config.yaml
hidden_size: 448
num_attention_heads: 7
norm_place: "pre"
rope_theta: 10000.0
qk_norm: true
parallel_block: false
init: "orth"
init_std_o: 0.00419
init_std_up: 0.0214
lr_head: 0.00689
decay_fraction: 1.0
decay_shape: "linear"
doc_mask: true
train_tokens: 443600000
MLP neurons of a small language model. Each row is named by its layer, matrix (gate and up: input weights) and neuron, and shows model dimensions 0-148. Each number is 128 + 32 x the weight over its row's rms, rounded and kept within 0 to 255. Numbers have three digits each. A neuron's up and down rows have the sign that makes its largest values positive.
A block is one neuron, or neurons of one layer that tend to fire together. After each block is what it responds to, as a language model described it from the Wikipedia text at the highest values.

L3.gate842:062119107113145150187149106150104144151130138127134157118167186085113124181130159105155065119097136102228170114085128139126147156095166111125088156190119166166096087093159102055144161148113108165150091123156107108178160123149094165136157114102097193123120140142135095122157113182154143104124108131149136147149058210129150166120130196113130124127091104135127124084180170119158128100105119142124110154169155112142121180152169134122078081122084038204
L3.up842:114100125148198145139102093115148173143077096147150116075148146082114127154143098121155092078098140131108121099115086122149149168131142124070117185088102149192110105119128140127108146155136112161161166098124096114104142108106105092108170156127096142133106060141129146162094103138192141116149167192158112150189159214199158150139150192153178148085152096067137132108123123121250104187146042103046119150118149125125129132094117110144123112122106151118
Description: Verbs and nouns of starting, founding or forming, such as begins, opened, set up, formation, starting, mostly in Wikipedia history or description passages before in, with or up.

L2.gate369:112138131123211180119142125066065132085126126149061103120128107155108150118171137112145123152173119095051112110180152075107111150163127122165153123104128109162134162112113142187097120157136119134062119128126070112147141161109082126114143134143090118122161123131154148164132135147112121085143096117143098143158111216115071137103067136108099162099197064085178138106157153145158058143162120116104092123108167149128200153152099140137132110166155090161
L2.up369:117156121111116179097139121072118188100088107118139122088147104111113138110133131089072146165160132118104112138192129139145137118163164098183124118086094159150159135144111114152064098148170134154077139121065122110189138140089153142161103066107074148113153122126133119116122144131122188079128129177101150152095115115133089123119148091105100121088149081132151098042157165141180098140134142070134180118129200109162100094128128111188061157173093156142
L2.gate429:109103146125166040159165087140178093130160146095113132189171118147137100068098097203105147119081121110123163119118139176096156174145221114147136168096120103118173152190152085131140124130150109173155160103144170162114158091172101135149200109152176068121106145077154110182124096116135146085131157093148108132136131071169164061129144129127110108104095117122143147106154196114130142170152088146089113110110172106153109104132166130155142163126076139164
L2.up429:128176119139082137205106148150123085145122076110121134125114068125093076154102077147129129127117117074145153137099103098111121121201158086123125060094115162138099117165088113083195102091111151153169075115147110104123147144104158215113138116082131132132117148148082171125192083144089024073119120097113121081114132106188138136120081140112087085121109104219135138050103109184127107172129152155144135137122060124149160151162089101179101088161062131168
L2.gate596:150089082110106129159146139109162078073100117178156088101117104108040130133101115105136130115144196160140123096204147080168103135114159098102140081091087105112119107133094124120106161180119169101131143162104143098101150115113128164134086203110138118111120148167111124185075228142132138110144109069135100126141140174123141119107154116138078162226077149167099169099064101170117104184118208163078146138122123173131090095159130142191092099125119130144
L2.up596:134121079129072097109155109133167142116108122147175099099105145116150127137076145109175153181142122147168112160112070178118121135159139089143188139116134114111150122185164104092058138140113126145140163105061153122146118096137160183167141177122147149148077142102047114110140198042169155091158091093148118073161156147138115131109086087087121181092135146101145144092122103112070134125173169189075130172137143158120157155163091151179164111089093163112
L2.gate613:084111139098110126111082109127120117145106124138153111145114119180114116101116135104098159090113137131098106119135095125097081097157175114145073133119145146151130128136129163161127142185151124114196171096135156118102117114102146148063145140157152115120110079141102230097127140117119056095132160124171143196094082143127117089156147120112173094088094113153123114117183174110149122180157106167122166096131175123119125082143052072087134159089114155162
L2.up613:113093161108119093110176123150146100084144122137129165102162142080170170161129108145134131191107112175140122053136074100144073155116178157124097110103152117104158134041165122168121101134138119140070105144132161115136167140157109178139148125182124098169139112098138119147071144133151136109102101086061157143122151141167119143149121123131109130127126161162163098089125085154145116104195077160172126098154148147093128155076142116175154126162173124086
L2.gate616:214090111071097145109149085112141168107130102134164140115133131161192130133152081176099152124145117125134137144105145088126103124161166069178071098092106193172119127144155108130107164110162130126173131128107126112116154120109205123131154145091105136142114159117132095140099152152121129118131118199173109161166133129156109172118153142089084101125166135076174194111093100087089103130154195134180154120139115159126169089190119138167142169154098204180
L2.up616:108173167102136143146088079095059193160131127113131138160136051158110164051091111113162113081133094070111098120087105210171103101136114117092178113135083146093105090124084140191096097133174213095176132178087127125119144153155151164092093198144124206153088100163052123088119108151138119178085121103157163103100087072120144135119197172085140110111091126130169112136121128130115110173126133167153171129144080142109077104119138109159132089142184155093
L2.gate635:091134139069072115141167170144074116181164142107108158145094111121110110074147196106110136077110101084111121116113180169113151159118138104140072157167205110152201155193137072197149154115054112119113073127098114163177128192129143130155147152202153097159201136135126121127146147153088110093135122107125142160198135172095161143145109075121109180134134156147081132126153165123183192195144144099118139089121078126115135142130143131135138123146075145154
L2.up635:136125169121151127135127073110124137131118140167168178121137118119101172131119166082179130067104099126103137122148079136166135109116137135148125039112120120122129065197145111164111130113129127147159156074110107111151126122112159167153148107149086139153090176132131158133110092100119159124202130130118159060082151092115059098162095077130162110126101076110084090128107117060113126110133075150133108116156128110127171104141050156141162128161137230144
L2.gate663:049094175117093212106137103094069182110108151138154113111157099117082118038125200077108116156109174101124124138105091161113116123169149141177215069087123136140121131160133094115119123169100154103150110107142073152084122154127060157121105080076154176154180078124067127113140111128146155107133209167143143097177161143090090127122101130127078151103179130114164216125134164138176112134096177102081057042204109118142165075114095192123115100097108152090
L2.up663:091131140127139123138134093154085157183146059069089126067175099115080150120133152142198155183057133095177114154109095177140095098130171146179121157135185106166134117139112129118081090112125103155083121145179129086151099157129113159161138072131170099120077115148104112141115059098139148075109085099114135177156149154118078056104100126117132125136107104163140130165120098111064105132185096093120213161134137125205123077128116110177115158110114140110
L2.gate712:104161164093129139085128095134166109093085187129097117144121123111099100103122129110149099134122146103090137066129131190094092133119128112096077087184179161162166152099204141121117158135125111172093139131112101094159146178086116122143128127166100106100133118132098131129113114142206145128142197116113121128138161081095142092140154113147137139189183108117123103048149131100121129160164109147136133170099144115110131133144130103088134145112145104119
L2.up712:175181129122082112095097117166070139132088171171129162155152106163146155127148123151145116193075144111120163086090113158082146160140088112148147099118095128117114140157145161119126123113143118172069049101131103152142101126112116097082107090135130099145150140088090101083139134118118155129147157129151131107165174095111084092142153134130137121101099129085158071070162157107182123111112157185170115146121145124086091081091133142122136129084093196094
L2.gate735:174096162119132107193120136156132137130108124144097089107118099116123166074107143098101191135072118104082124161167097101131154164153180163114103125096081087139154117154110148119121159143170089135062145197119113160147088124125087151097102118039142081151106157094084112084135120128149124097107144173121135063115169141135154153143099075127164109151120119085107179136217101071103131148118148073098124132184161097078178032117147133151105192128141131168
L2.up735:122116176116212121085095115085154123107154107087173114111147131161084081174081118081137201140147115112141104090107106069103116103089118172171129092157129133142108081168054109168137134149140121127152129056102138164169150107109145159149110179113133143122126134165109101144091123117145084106098104127119056152131164182109169160090061203103119157135178144148117173062152141172087195186092138147107110132122086137076155140142114099138129099082082150122
L2.gate812:127127149104111048163160092136118113094147062166152084139141109166109152101177154198148142165113120111141134096081065172136123155116091133120157111129145172102143140148178105166132140133072141146163193120120126081179148068149093115072133091165094112091154093092125123098136136152076172077133154182140104171105153202127092125072152152126155130138141081047115167142147107107173090124126159207076185123149162103067075078153166177140167137103075122103
L2.up812:132203170134118115131163128144170145130148134157101154135166117126143167141115117125169131126098125169087112078129120134103193127116153112158085159130118113111063123166127126090079128174116145102175171170084088141083121188100191100113166162135123175112161096131110120130159160169136113171055103082146122092154075091099147131144089101119185217082121094095127135105110107144108095124151122129088143178147176201103147115133133120126153112075202132118
L2.gate1152:166106158145128079205124116085114098123040066132159119188138110120148129106214127141109166108105121116148179131121142132151135136198123108095124127121119135187116169124140077154115132135114079127120146161141130177145117046137129101159171094104055149156132108078138113184117127109161021050098145084125168118146187073084115148080176083200120134148153169146102134139078115119119134107128183109090141163187153106102143073158086193154152169148143131135
L2.up1152:092157101166137127159095106169109087096135104120159135138161130109120153103191174171090150160119156154151214082150083147126151155129171099174159087109107150141145114180180085107084133098084134165136144069109055097139115140086130117098177129134123126158060052160141142159087101144149105053155128125184142182125127107132111162174086137143108098109110091100117057134155073135105092119090124121134187119144127195162119070172081205126184181121133170101
L2.gate1156:147149120147078166137105171072135156107042082161171098111121143174161156119095104161138152137125177127090080067162083103129103136121132145122098157097114111142105134136089098066095170106141098126162147119151094131065157147129141093192159124111116143103133090143132123115079101130154061091136081053134093103180129146114145086070141150142091105118188041140148155043106094143115120135128224174111103128106160157096164151127143047185141107106115187089
L2.up1156:162096098142166110073132178129147148193066097114142110155127119111190140083134134151130124130105119127152112083153115159150136020134150088179114163067095138100082098109148065093141132133165145120120136128109124112152171118144107144081072111106160133081111100086089076080129039146154093112197166113169158179194137148118136077090119138202070183143114070143104120191132146131118162065146151140089116144159130124110080114189125115192199188152126165121
L2.gate1160:123094163059155107094192105107129112085133120152126175121160154097135104088140127118181148086045099074140098096160135138151114111147127133160162126108121118121135108131174144142112125118119090192135108126095149054116109148103123177128136077146140110087099200141157138100152115118136139104165125104085180141169107182157131125086113167081117094079134159148169106058072156125100135112091123121105165112124222121064090141137149128161160195149125154165
L2.up1160:098099153112110102138089137177150144064090113103109117132175157125094110176111135085083127113135159165153202065123122128146113137126121140108116043118101142131096147133141117145070119084106081128151160165112114117096138092154153132119118219108120151177117097174192137135137086167135112121128111123141141114149131129112156146138159163132209111128082157129077165094130113142117196156059154158091205125181105153152143159102148063122129172118221157202
L2.gate1217:109130166102132132119085126146104134139089136188160176095152083177151092060147119122173123178093072123092102115134136131097143069137092131142182157128096180123105177116130118170162088099107073115119145161096175078148151061119064170133163157093141195136118102108164085122167105120126119135155205099123150135158118172146126142152121136215100122073175109089124172127122135136142109138176096127141092163178111113077120089169126145081060168092114113169
L2.up1217:107130149059208100088157044131152123154075160222098131123159120129144100088154147088094126097138084104150103060112127109115136132149096066117105114110118155108174083136146079102160088101092085108165148128075126110153142167133175083181090128132102111098097118114199132127075158116160111167207098122117099107195090131092114143104162157119173180112094146106128116161092142152174151111126212097139163136097130104192133131117086117141143140150108125068
L2.gate1307:167096166067123143206047082124115076091112121142085161109100117142150140080137137158110125105151117169092141106140156101155160146066143085149149125121105164128131134116142122153143166169148120174163135121203127140149134131157166092128185096167140106141172076127152185140214161115149150140060141132120119193147121097124098119130145130146110117145149164141154165171117170049160097156152105115125090122171073137128173110123117167129128082110133180102
L2.up1307:146126206135150117196082159173080068105073105156156112162144133111070160083081112136122107121159102093101125104141130090136192051102102126152130136144136109154126174124096162142103132178187121112106121180115135126198159242104203121122145093144122153160087077144174133178098116106133134132077110137152149132122129081102108168152169158132109085112119154127135143074160149130084150208136110120103170160138095127121139139113142130129130081140076174078
L2.gate1311:139176101172182145097115145135128187151072125116107143189103162150111152115167101083170122105148147124091144050165133180119144163143120118179123187104113128169167163102156143151099123162140107106139121142127136092095138112112167079137134077136144102123099046106114161123113149042111103066124216114104196111116119124129158124108137169114153097076094080153091113103120103149117102112111117102125177136125175132103164117145120134115160165137148136115
L2.up1311:109171182112146154142093160059159153166087127130080224145082165117078123080185126144100148107176131126144157106137104132084106118094166174148151132112148151142109134103148171142140162101133158110102119146078195127127123136123173153113076101204130130134110095129161164108154120099106056128133081143129121175138173093129121144170100147192131156209143086162104051098194139116146118094073076083138164103140086113105241098089113090132161107107188172108
Description: Final digit of four-digit years split as a three-digit prefix plus one digit, e.g. 183|6, 194|5, 202|1, in histories and tables; rarely County.

L4.gate227:168044162116148140112131116126136082123063086132105169082111211163107126104108100166142128178180106117067116150112137106130139090151074126140166118080104115154133120150109204113137154159124119067166135127110193074158116036121131171106134100152067130089109136151143125217136186063139117095084120087120128164089188145089128137120058151133183117109142161132131167129074145114096118121156115167134105149117151137122105116148109150102111149136105118122
L4.up227:173149156083048120120147098099129095129073097103099114115123110166153154126070141123106149119195094134109114130121088112109124055135177103141082108108079179166083136145099184112112188162140107100114133090085150116141159086140127185110149124138114091101110124118100175205160135124152132120107136108142155142135144148086149091156099116208171107136095078116139146129053156157146155095127112169062113103134112163105143112122088121154153125153205118119
L4.gate304:117089100192179107101139087159111084132185122126120131175130122145156135122138141178163095118114115171121169159134137099094134071051134119182117106121106062150101103116106153118139125157084144123064121091102119131134103139075097167113101136144056165131072096119089160157152181161119135094102120110191134118162090148150130160113145120162137113139153121154121121127094090132109072159127214144126171067112189167166080080139086123177137075141127111113
L4.up304:135134136138108098189139097103127153140136140123092147127138074121158100070137102150159179095141173118109166153163122183140114128111151092129108135112139124076113164090195121108168141084079093093074105155132083145206119096153141169116157142083143141189132090138179140124089134183134124154123136106189151153147062171134062137069138110168117188165112125172158191097139115169091137156126165074162127123138109085101172059194107159135136218170123134128
L4.gate459:153062200102113120175093139127089128177147120122105127101172127184138093129115200112152194138113128124143131084101131065128137148115154109179140100101140099146101073164065111134125052137144110143099107124088116144082093146102103135079138117136142120101112122070104110122173113059085170104160082177181123159175157084081047119138134122151229138147136148155118072074161162069155143102150097073125115164205111156128103182165117105117140075144135134124
L4.up459:168084136151109123113152117106102116145125129076106112040095125106113133102203148125108127176113125128134157127138118122117144107096128082123153072097167078178064130159061154119130123093130134108145089148087116066111109161156140094114197103102059160158170121115126139104153153148158095147112140153098156145106122162056143129086046133139112103184149124107099122228166063116083093182135161164136111083121098130089118106164123071132162104097130105143
L4.gate926:097161146130142145098136114105149155125155115122160127124174087145075175121085113136124138113106148109215138116063089089136166076151094158141070110139147107091129145128120087059159156125032131110142093134141093140107124131124131131140112061134135139142078116103110129100139132150178220084157181165076136107136139151073127145130135185048051131158142075092125170113141168168086133110144209170149089158162154096151130151108092159191141131107074105126
L4.up926:198085135094076089188097107101167175073090127125177092147088124119181100160148055168081101138114143111147135094148143092123091081102115122168134121140160088127168143173101136081087156171163151165108130085131138134110148145060124138083168090087102054171113077103117153163151099152060138129109149161151116096153106155098120148103114012101150171104144129102155124084129194073128106160139131143165122182139156103122147138139112125165098120060150141096
Description: The last digit of four-digit years (after pieces like 195, 201) in dates, lifespans, and lists, e.g. 1918, 2008, 1957.

L2.gate179:110071153105102100032125105125114147101139152165071139125100123188088155108126105081108096172062111128141125064184095127159136142162120150124152150087186094152157108142122119119126169131106176021187116138177167070167133110159116117088081062141134089100118080167128107174116184102162154120082151089152111122127101183130089140092085093111152164142118177067144139176103118151196172086120136155182142072133146110132075170112113179161071085121134112151
L2.up179:080121081094132121144140108128105107109116188156095107106134139137104148110144116170124115165147115114108168107121127129181171174087128113108094216119111146131084116111173094161190116125143096141114072102198123088123086113132106130149174168040156092149110119137156215091151126155145135187107180128131147134194119182161130097131099125116154116140128112128116121126083122133111129111161101167107125111087129149136142166096159059141093105118161164113
L2.gate236:134161079170119134116162104078128128129091184134133156144152057101127153106145096120161089096109198051087137108112127143122149122099123138158105188091065136162133133093098155196117135125127147142151105104127153152133082140141197063165115146085139082090126138146154155160140141203153193168125149114095119162140064140065134148113099142097145075057111107124101123110132133144156155146096146096156194155118076140115095138105116160149084140070124172140
L2.up236:122082151071176128159137175130179068131110112094134096107097162104168122141168204088093166134124167144131163122157073187116163108164199164173134116186157206164174092134164143141073179150147119124167142078146061150149108152136110110152144165171089088149157148079102087098111124141159140108153108119211130151137143172182160116127085143162124130132046154113109105117080116101121169108120166138080132120090101123057078159115155121128133150144091164173
L2.gate252:115143135127116116127125145099151171167177102119082135125161111158125088130159161120152087107047103098149099080084147161130103093140119139151105181139119069087152128104194101124139096157133106114106139076120105060158133167090096149228107116146124095141107143134121161169100120085198136124177153125122133124132108089089100074090150161109150140096157132144113121141126156069154094122154162101113164095090062109156080130102120202168113093176110120182
L2.up252:133073114109167169123124119162105172108160099115156158181119112116103119126156129090111131148105133158157116124156124101131125093107174102097150093087148199085127151089142120115086156111120099171139196141147128119012090123141176087125143150129179134096077091109115136108108153151103142122144127100199105121117096060120115163110106113107171107144118128109126169128130178181117131131098168163100066156103115061122136130129104176113136093088089057132
L2.gate260:156217134149118068129105118113118142141119150129114145164134137139100081131203137126065120085092130083099097077124137149181164152088121102154113129106114090123150135090128111179177098131102120139181158103149130149124121140084186112169127107184138106120162140058131175135114086130133106119099144111139169124102152169139151143121106102171085150098158106177112146078141145117121143152083146098154145132119092182067170138076153107097132192110089141166
L2.up260:129144085140145094166220061145140093152133194133159162136130131112141141164126100098090097086145124161103038111126134107131179108057131139186082122083104136161131135113160181147117146156151164159144190116110086140168165147164142095150116154170128103139140136120154127138142122153117147153149110097171145162168093158116147083121141135190124128110200142101160127134177130110175069077171134154137105123130192128167176092131128147138117145135129110102
L2.gate288:159161152205137100107102104117144137096165159095154127065134104114195140109168155101107123108135154091095125119141075083088157103110160086174158151152115091142174090093142089098135135088138128099071100110221155144128158095096099034115137155076095090142178093114126212060085109134177113039102146197126077160138130179102110107145140170166145129094141085079132068096127121166152107147117154160129115127182101132069097129171144154171132133114155134119
L2.up288:152140117164113101145180106168106096118076117068120087121131124146073196118105099150087156110106157161148068144138047108091137145119115134106108132132115183148138100077159118153084139146076149113129134101151124158151128116111164148155106137166085144099137142163137077132116115115130150073100131104094134178077120151146172144173143128133176130169121210103161101163114197105123099129118089109081151151110136120183158132126122153146142159140116156139
L2.gate498:200093153158097183154217107101113166088138150115106141088092150155116118154118147196131128123083145124137171120171119128100201144165114051216160127125087111118143129109071150087136175050117123147190110151094063115088091147116099082112195161147129171161084128132125104111143117113116070116139179102153143134155096136141114132128110108129162142197100132110168106109109103140179127113105126098130083105137102178144102186152146142121104138069130160138
L2.up498:164116141127178111100111128069166127123138157113109159094180151197107125107131141183125171156102071113080068130134108147085109130118088143125153108123072133132145151169158079197187163109107187166129092095123127128196129161109106157140152161087143101104111193122093114132146142147137081099133161178122114138168096142096143165115118188159118135067114100125127110099121130154122187099068155135052140137134126122150120099109180143126085107155137120156
L2.gate500:171146093155162164117114191132101132162116169155118123154172187119111118146154152113177113148111162101083155129137132056113145101142149099198147136119100139194185183120124153140128137136069159093157056175142093160126070136117130097168109096081137059107178131119111133157145127073180123116109139091193154124162128106147158142177119137148084146167184156115095100129150092072102109125063141138115133087159109121115126148164054135129172144122167094128
L2.up500:178097079147109134121122156099140147186133142078132051167125086076154126116105117108168092202107173164148163180178127084156174122112094137133185168144110170171165124108115101146063128150086122103137183098124172060115164107130128086149119195124123075162126185154107177081115140174175124141127124113143162100163091132071157103148106110148157079137180135109132158167097121156157133089133159134051133159081134078089143127114058134139153116181140090101
L2.gate516:099158085166112152121145119113146173136177153130140090104136154129121086134120150107125111172096166174124176122125131160105116118119115102165157124133070220117119164087132120028148195105127132138147069073144125138200113163136082133104104096147103101174177104076145116133138086202128199146099177090147172116110143134074061089158129087079114139210102119109120179139162077077136134073077096166158171069103184167153095094076106161182093114070154176127
L2.up516:098109106113093068114142061125106129137155093162136081096119093134172107139148126091191182110129115208104156087177081149145156044088058134138135171120092152182116175075127137138084179143151115151134099148168151164172143137175141152119101127115118124159206088101147100110135115134162105101159137100166135107081136138113121118141153157161125101176124136168082156099209113143172125073047149105156115138151133147064101076148104155125091213142121121123
L2.gate564:131151160097101135081109126160140134126201138169141131089193120153123120058130132103105073204083135122179108117156112134107131139135051117132176088160105134138160159097175110094141087113080110158097139185112113036175095119170095137135100089163130138189139107129132133068137109117159168137164090120099169122089139190083096115132125148124142095109088156168112140073183091185113110096112161222114119184142130129135102108069078132128126145082103113131
L2.up564:185132091154123185131122120146117127134147143151132119165122131141102085173118080155213125142113146102116153187128115134101131104144123197135150141099110172122118160197176103168125140134178152133105112132109111149127074134135128167149151115110125035153128067066132126148134083127167129133121077119093134161057135138104054080196184101110162246145163160159124128096217089141134132166159141122138141164128113090125122116141097111191091164141160199134
L2.gate838:143145109179127182137127169096138162088171125160129142130165134145145130037147161049104093125092165124109131116094109172171096120105183114123096131178103122177105127112175110140132140130110196082180110077130100108127131125117135120094127154174159099138141140082112130077188162166118179163097119138197165131120132165161092149108145128174077145139186178130139150183138079145155114117127094133090095086093174185109084113129176151114135121123080159137
L2.up838:131166098134179129112207134152131178100168131162172159133147153126117146125132135078129114110119142134131202116126093086150115111123123127137172118171060158167106129084173093150139131152155141136216140080104109109155133110139128098153129133141142106187151119082111103096105143168095196189105174170132157212114095150099158108072126146150119151140163149119116149137146109081117181138128110172098123101114151129120113088176134162102138107144119144124
L2.gate876:099174122142132149143135104126129125159136153097139209170140078113145113138133148115140196067094099083129168068100107152145127117143142109117128158175139129182093136114158122159107115095076094122126148079136124131159146070149135132138083152175074131106149156055127107163112121180105136158132165161118149095068055134153176100142118148150099115102145192168125149184161089114169144124199098133138123139192148089126144170159088196097161148072110130148
L2.up876:110159121155161074095082129148185101130197141136123239130127087127116093109129159126133098133116125147166093134085125153137169110106166081106038094092189149158097122129127090086113114152105134124121064080125102092145124135144128171086124117113167059095080125118140126120117137134155141105106173120196100115126112157155124119083074160155145099080163186107125139100113172131132136088111130085052153107134201150102115068119115147075089134123087105178
L2.gate899:131085108141171106104173142179134116126126154194181141116184153122099136059127164081161117164093102182160149118148025092164133111084103117134157191118064105146168074127131072118154134094090104129116035104125117075167054187104101148131153088109091125101130176142088097078123098099186209116175065076091177132122088126069076094124077102150157148113083138123155118142141148121080144157147150147104140125127153156084136134131125110151097089125130083141
L2.up899:156093141152179153131203153086138173152137055150176157123143115144043130077157152143070109164135163171143071120092101146203098141106181131151110161197091180135164108090151117127144151201160099086099155074190111156102100068123111131118152133168151070064131126096158117137132109176134171156125144111165128151176139113137161112088114140183128103151191142189140131101113144131188080120098125084152146079134103142109167093184104107118126090142101194134
L2.gate929:130202121083142122099151143128116173090138167133162137188133084144074128101130148142122184174094130112136128122101054070098098109071114167141094176164123100108160173124115124164153091162100054185154063087128102034151123138123156157092149133151114117107079176168125115145107127142116169116151143082133166141112126122081097095142141212085092149149110118204090127153159148158201120116096135136105126126206116115091040132082156151039094142088075102161
L2.up929:109130109193136139102136127141126160147142153123114147166077109140123152145142157129150128156101154125178129141145105168175149190134206164142123159165122153126087145157122158169155137167114082148125098166077152170109125124112121116111146132135132156122097143142158084157188189099121090118143109096123108156072159130113144117121114148115114152187170163136166130113135115119189095100156133155125140059202179140123099167149129146153155148110126140228
L2.gate933:151152116126113147086105184135153134080117106130169128108127138121104179137185134118095164120124135070119072122094064098073150179126085223145151160091101114157112135127161119155124147144117102187109130140150188090187102108162164077162136128099107108088133109167065178126122113154166172170127166191146114132104140189111084127136134214060104200141120144121107119132103077133130112138135164155130137111145144118099069117107127132135065147080135105168
L2.up933:141092156116089123128091109155139090150130204096149156087138102110066116091122105177106127151157153155091100168096147108120110093100146125124162173175127155130112145119159108110166101083131104124069157131139165123081138144115114116131156165142164041073084121185122143120152102147085169144159145134104093156103099130121106119156095152128132159110102094160216134172146143149181173115161136157139137180140125153144131170073093058108180120087146093191
L2.gate1005:127107117175175155143134150165083117151181175099129118154166122160156113110158140133139090073107193186131119159141136115157111132108191123160124129158180124131165113150163146093108173112115125189092123143141157130142105152132079075105194138179053078130108077134141100150090117196124163096081145197161055133139141117159117058111088127166160115169187155126085111135147149103126213115115095102127104176119109113170080155084145135133169124130178154134
L2.up1005:215131100100076142091170157090099094131183161152144144109126118172173158146122151088155136106129175119191140113166134116162151114075152117078158161125145162123104140129110177137108142120081099145137126155164160147135115188128136092158124182136143138049107081139139111119107154101117142159105120138136173172179132107112163128178093123145127155173102188137125127161145144104159183127071121136086102132137060147082118176112127155142149117100142207145
L2.gate1080:126121134127149142049100105089092198153208122107197132075108128124145151132112123105147149097125168141081115133152121154132128124144150151147065084116123099150139145167174074115101109130175166129158063101085062145135168169136088089094180110138108090151121092074111171076181103154131151077156184102087122075093070162102118114173118093166112154143114126102113120075184137126130149201173083133095137082183127131072089153069089122103140158097162120152
L2.up1080:081150145099112153071163056158105127143123114138131159131102116123100135146074117144178114102128151127132120133102067150156051142110207147085108130148190126156113066111131111126137087126076101196089171044147100133195144100141092102144134140184141120150117137088105139090147085179116175147154111081128175137158110068168089062157134166143146137144106159075118142143139071123132069138148092169137096112158175122162166125129159123103108107162185144159
Description: Verbs and nouns of beginning, creating or changing state in narrative text, such as starts, formed, became, beginning, released, founding.

L3.gate602:119144067136149160137127147070176147138137131185103125135108102177133077084072151119154103123134133138153155109185131148127161072107178176166076162083104138101080099126105123118160079188109105133140116090135072111131110142169151151144119122179089142115102091145128157153121108138121101149145116087199194131142079124139150159130097093132187163093098077124173135102137099103216059141144116142076118104162124107161095128203072156166109145143141146118
L3.up602:166140118130081114173149134120144159081074140155094171124141146092133135158125144103168127108110128078103203141116089111166151125132098132132099113137049168173066136140147163089132153094106142121147089116115145100104136139112162137028145122139134089073123077093121102183116092155182173115137114153046057138196167110101146159137154122121110121140175139135104150096112154141061113164033149141138119069125167129090144163112168154094163150174175143142
Description: The last digit of a four-digit year split after its first three digits (198|9, 201|5), across dates, tables and ranges; weakly created or made after was.

L4.gate839:126110161105172158165133118115095151124142174157154112121107159151120111093171129133136143144129220161143136151095099039098127144160133163146151222111060149129151099116105176144175140159104122159088070158133129049117111094100128158114143109116096090107106143146141162113139083103128154150142160140126069143145082132093147137123101105150065104124151168092171079138163136111159115104151120130087130101101156110140117113140145123125067163116157120161
L4.up839:061096153115154136151117167118096216132103131134179086101120083169168119109201117131179153088111146143135060179161125125121112104103153131150108117136082211155175158121100131129109113136147139143131096099115157134103145125073092134109136170125083143116134132097075111180126100137141072133161161123135096154198181132165127160171137192132113090086139149063161109095099092088138179118128113115136136173110100114110119086102131132134072154127097164087
L4.gate847:147120091124084167115107176109130160085094137096137149129140118163083115162188149137061068089118153081087202159177107122119113147131167102113156154117133206133137131125131102126128129178171142138148150193162146093082111142090144106156128135110103140149089154151189100099101104115159130124143156161091129076157179131115178199179095126157116128086117084036111132167105114077061152126163129100122104103121104121128171157127110100101104093057126155090
L4.up847:132186081141150163143190131091119178083110095171139170120120129169130137221126154127143174104101147161113162203116160112161084204087110121098147146123064186101165144159105128158149112168150122131102123145114140109087104179102149082139153137118178167155091137175171136096093067162183126099125123119176150064137132188096151165100102098154110129100080114056118106132100097124114188129176198163150155037118122114114154119127157119178114159141175132138
L4.gate1086:190121143061122155106153098060154144139120115185163142126129097093131084141148095154168078113130157085184203108145170081153101112136129086126066115151109177151161192134163146144116145167181149154094155111166161147102146092136134118123140082149131127095113208156146038178135112182122110131169137196101113151157053132122096131128169167207115108069139087143161168108181077146151133123174102124132115127113128101135102130080120109139125080119172111138
L4.up1086:111124143163113137119131090130177196156141171087137115131147157062109122191137125156097086114164067152161131110125122113168188153119093129122132159181157125151118124164133151065144138116164087154066169077092151150097104140116155089141127090126140108117119155129119169107106071170103171146124145151105110136136073101161136113070091168181157046079149112141183105118180131101138121091141096110138146104128148132145126116086129083131102144096043126112
L4.gate1276:102180178127085150113058161112154082120114153125125153124111108108205177115121144134132166063140123126081108148159136156123149085100115114148058131111125146114156094102106146171116080124177137162149151144138167144097135132098157095186074147162062135106143107090133117170124062101144098121137153124093122135203164103093113156160118062100174105127146084148147223131089149117136153148118115153178111092100104147134114129126127127147130143145171148196
L4.up1276:161104078122130122137134141105152136117118066132114136127128103142107116141117188105051144121106113142127148124151145144070182161158125139126108157135127160194211104137134112164063110118170154088174141090106115162075110157066165086136068184146099125206147162079089125126109064140131073092096103163082109139101182085152125151154123083096188120125144106082113173195119076108144128100113101156101142141135088132125145091149102135092090069163127170162
Description: Past-tense main verbs right after a subject name or pronoun, mostly beginnings of careers or projects: began, started, had, came.